From a checkpoint of a small transformer trained on Wikipedia: vocabulary 8192.
MLP neurons of a small language model. Each row is named by its layer, matrix (down: output weights) and neuron, and shows model dimensions 48-111. Each number is 200 + 20 x the weight over its row's rms, rounded and kept within 0 to 999.
After each neuron's rows, "raises" lists the tokens whose logits its output raises most directly, leaving later layers aside.

L10.down300,205,200,213,215,212,226,218,177,190,164,215,224,190,186,167,182,196,225,209,235,212,154,224,211,208,233,211,212,194,179,210,216,196,195,190,178,224,203,186,189,205,171,164,203,211,199,226,204,203,224,201,181,218,192,194,199,224,192,209,214,191,198,184,190
raises: "de", "di", "si", "d", "b"

L12.down230,190,213,188,189,187,218,177,206,204,186,210,211,193,207,205,149,217,141,195,179,192,234,218,186,258,216,204,215,217,203,188,208,182,195,204,217,202,194,201,174,197,216,183,215,236,243,191,209,225,190,181,187,182,193,207,182,202,199,185,185,200,214,228,192
raises: "cing", "ce", " =", "ance", "ces"

L12.down379,202,205,197,209,205,207,190,185,210,212,191,200,243,225,192,203,188,200,224,190,207,235,204,196,233,209,195,224,214,162,206,197,210,176,180,225,211,203,227,209,230,194,197,189,205,217,211,166,206,231,206,194,230,209,197,212,148,204,233,188,200,169,224,201
raises: "h", "uring", "ures", "ure", "ured"

L12.down334,206,217,192,201,203,171,198,169,197,208,215,206,143,221,239,204,209,175,185,205,222,192,225,233,174,230,189,239,196,182,226,203,205,193,169,231,209,213,178,195,216,213,231,164,234,232,166,209,205,206,209,189,188,201,203,181,189,193,209,219,177,176,220,188
raises: " themselves", " their", "ly", "leg", " itself"

L10.down266,226,204,175,185,178,195,170,215,172,177,196,185,185,198,242,198,221,241,224,233,179,182,212,197,190,203,209,214,159,201,183,203,224,207,186,207,199,201,185,212,218,189,182,202,216,205,238,210,219,180,171,178,236,168,169,222,227,193,200,224,198,181,202,217
raises: " was", " is", " were", " had", " would"

L12.down466,229,209,195,224,212,166,176,153,180,173,210,176,179,205,188,165,209,205,207,172,218,213,205,198,219,182,195,176,226,202,211,198,219,213,220,216,225,212,213,195,167,193,179,203,242,190,155,244,196,247,194,188,203,179,210,213,204,192,194,199,215,202,201,241
raises: "–", " –", "ously", "−", " —"

L10.down4,219,195,235,202,187,196,212,201,190,209,184,233,228,201,209,196,178,208,171,185,200,199,218,222,198,185,182,210,192,174,208,195,178,192,216,217,204,188,171,198,202,186,248,215,203,212,222,176,217,187,189,180,203,176,175,221,196,184,196,209,167,228,183,184
raises: "rest", "rate", "ted", "ti", "t"

L7.down490,209,202,202,191,210,173,234,191,198,197,191,175,225,173,195,189,190,188,189,227,181,204,200,201,183,203,211,228,162,184,200,177,202,223,225,162,223,208,233,195,167,198,228,216,212,221,211,227,183,193,170,204,161,207,181,196,146,177,206,185,207,225,187,234
raises: "friend", "raph", " Born", "Personal", " wife"

L10.down102,226,223,231,193,202,214,167,193,163,211,200,213,173,192,162,182,186,177,176,194,219,197,171,231,241,181,230,208,196,234,185,224,216,211,214,178,236,183,200,187,232,215,193,192,194,187,212,223,223,199,188,200,162,216,190,183,197,213,151,176,170,184,205,191
raises: "al", "ary", "rative", "air", "om"

L12.down161,198,171,230,193,231,166,211,205,231,185,192,203,193,214,193,208,217,190,172,177,182,176,184,216,204,196,182,204,173,218,220,174,204,192,181,244,239,204,209,236,173,242,220,211,200,181,181,217,195,232,218,207,210,197,163,189,208,216,196,174,201,233,219,216
raises: ".", " respectively", " households", "bles", " females"

L7.down413,200,192,181,184,174,212,204,200,223,211,230,239,190,234,224,160,184,214,187,179,207,177,217,182,193,160,202,222,187,180,195,199,207,172,217,207,209,199,167,187,199,228,188,195,228,210,196,217,186,201,193,198,185,189,172,220,193,170,194,192,228,211,239,197
raises: " reasons", "uring", "ured", "urer", "ures"

L7.down303,186,189,173,203,201,218,238,174,165,211,206,193,164,154,193,209,221,214,197,213,204,176,217,195,214,192,216,197,195,182,187,199,211,208,244,175,230,164,231,181,166,175,194,220,189,185,234,212,169,203,202,190,177,203,188,206,183,220,176,207,214,204,200,210
raises: "list", "raph", "ered", "sburg", "ery"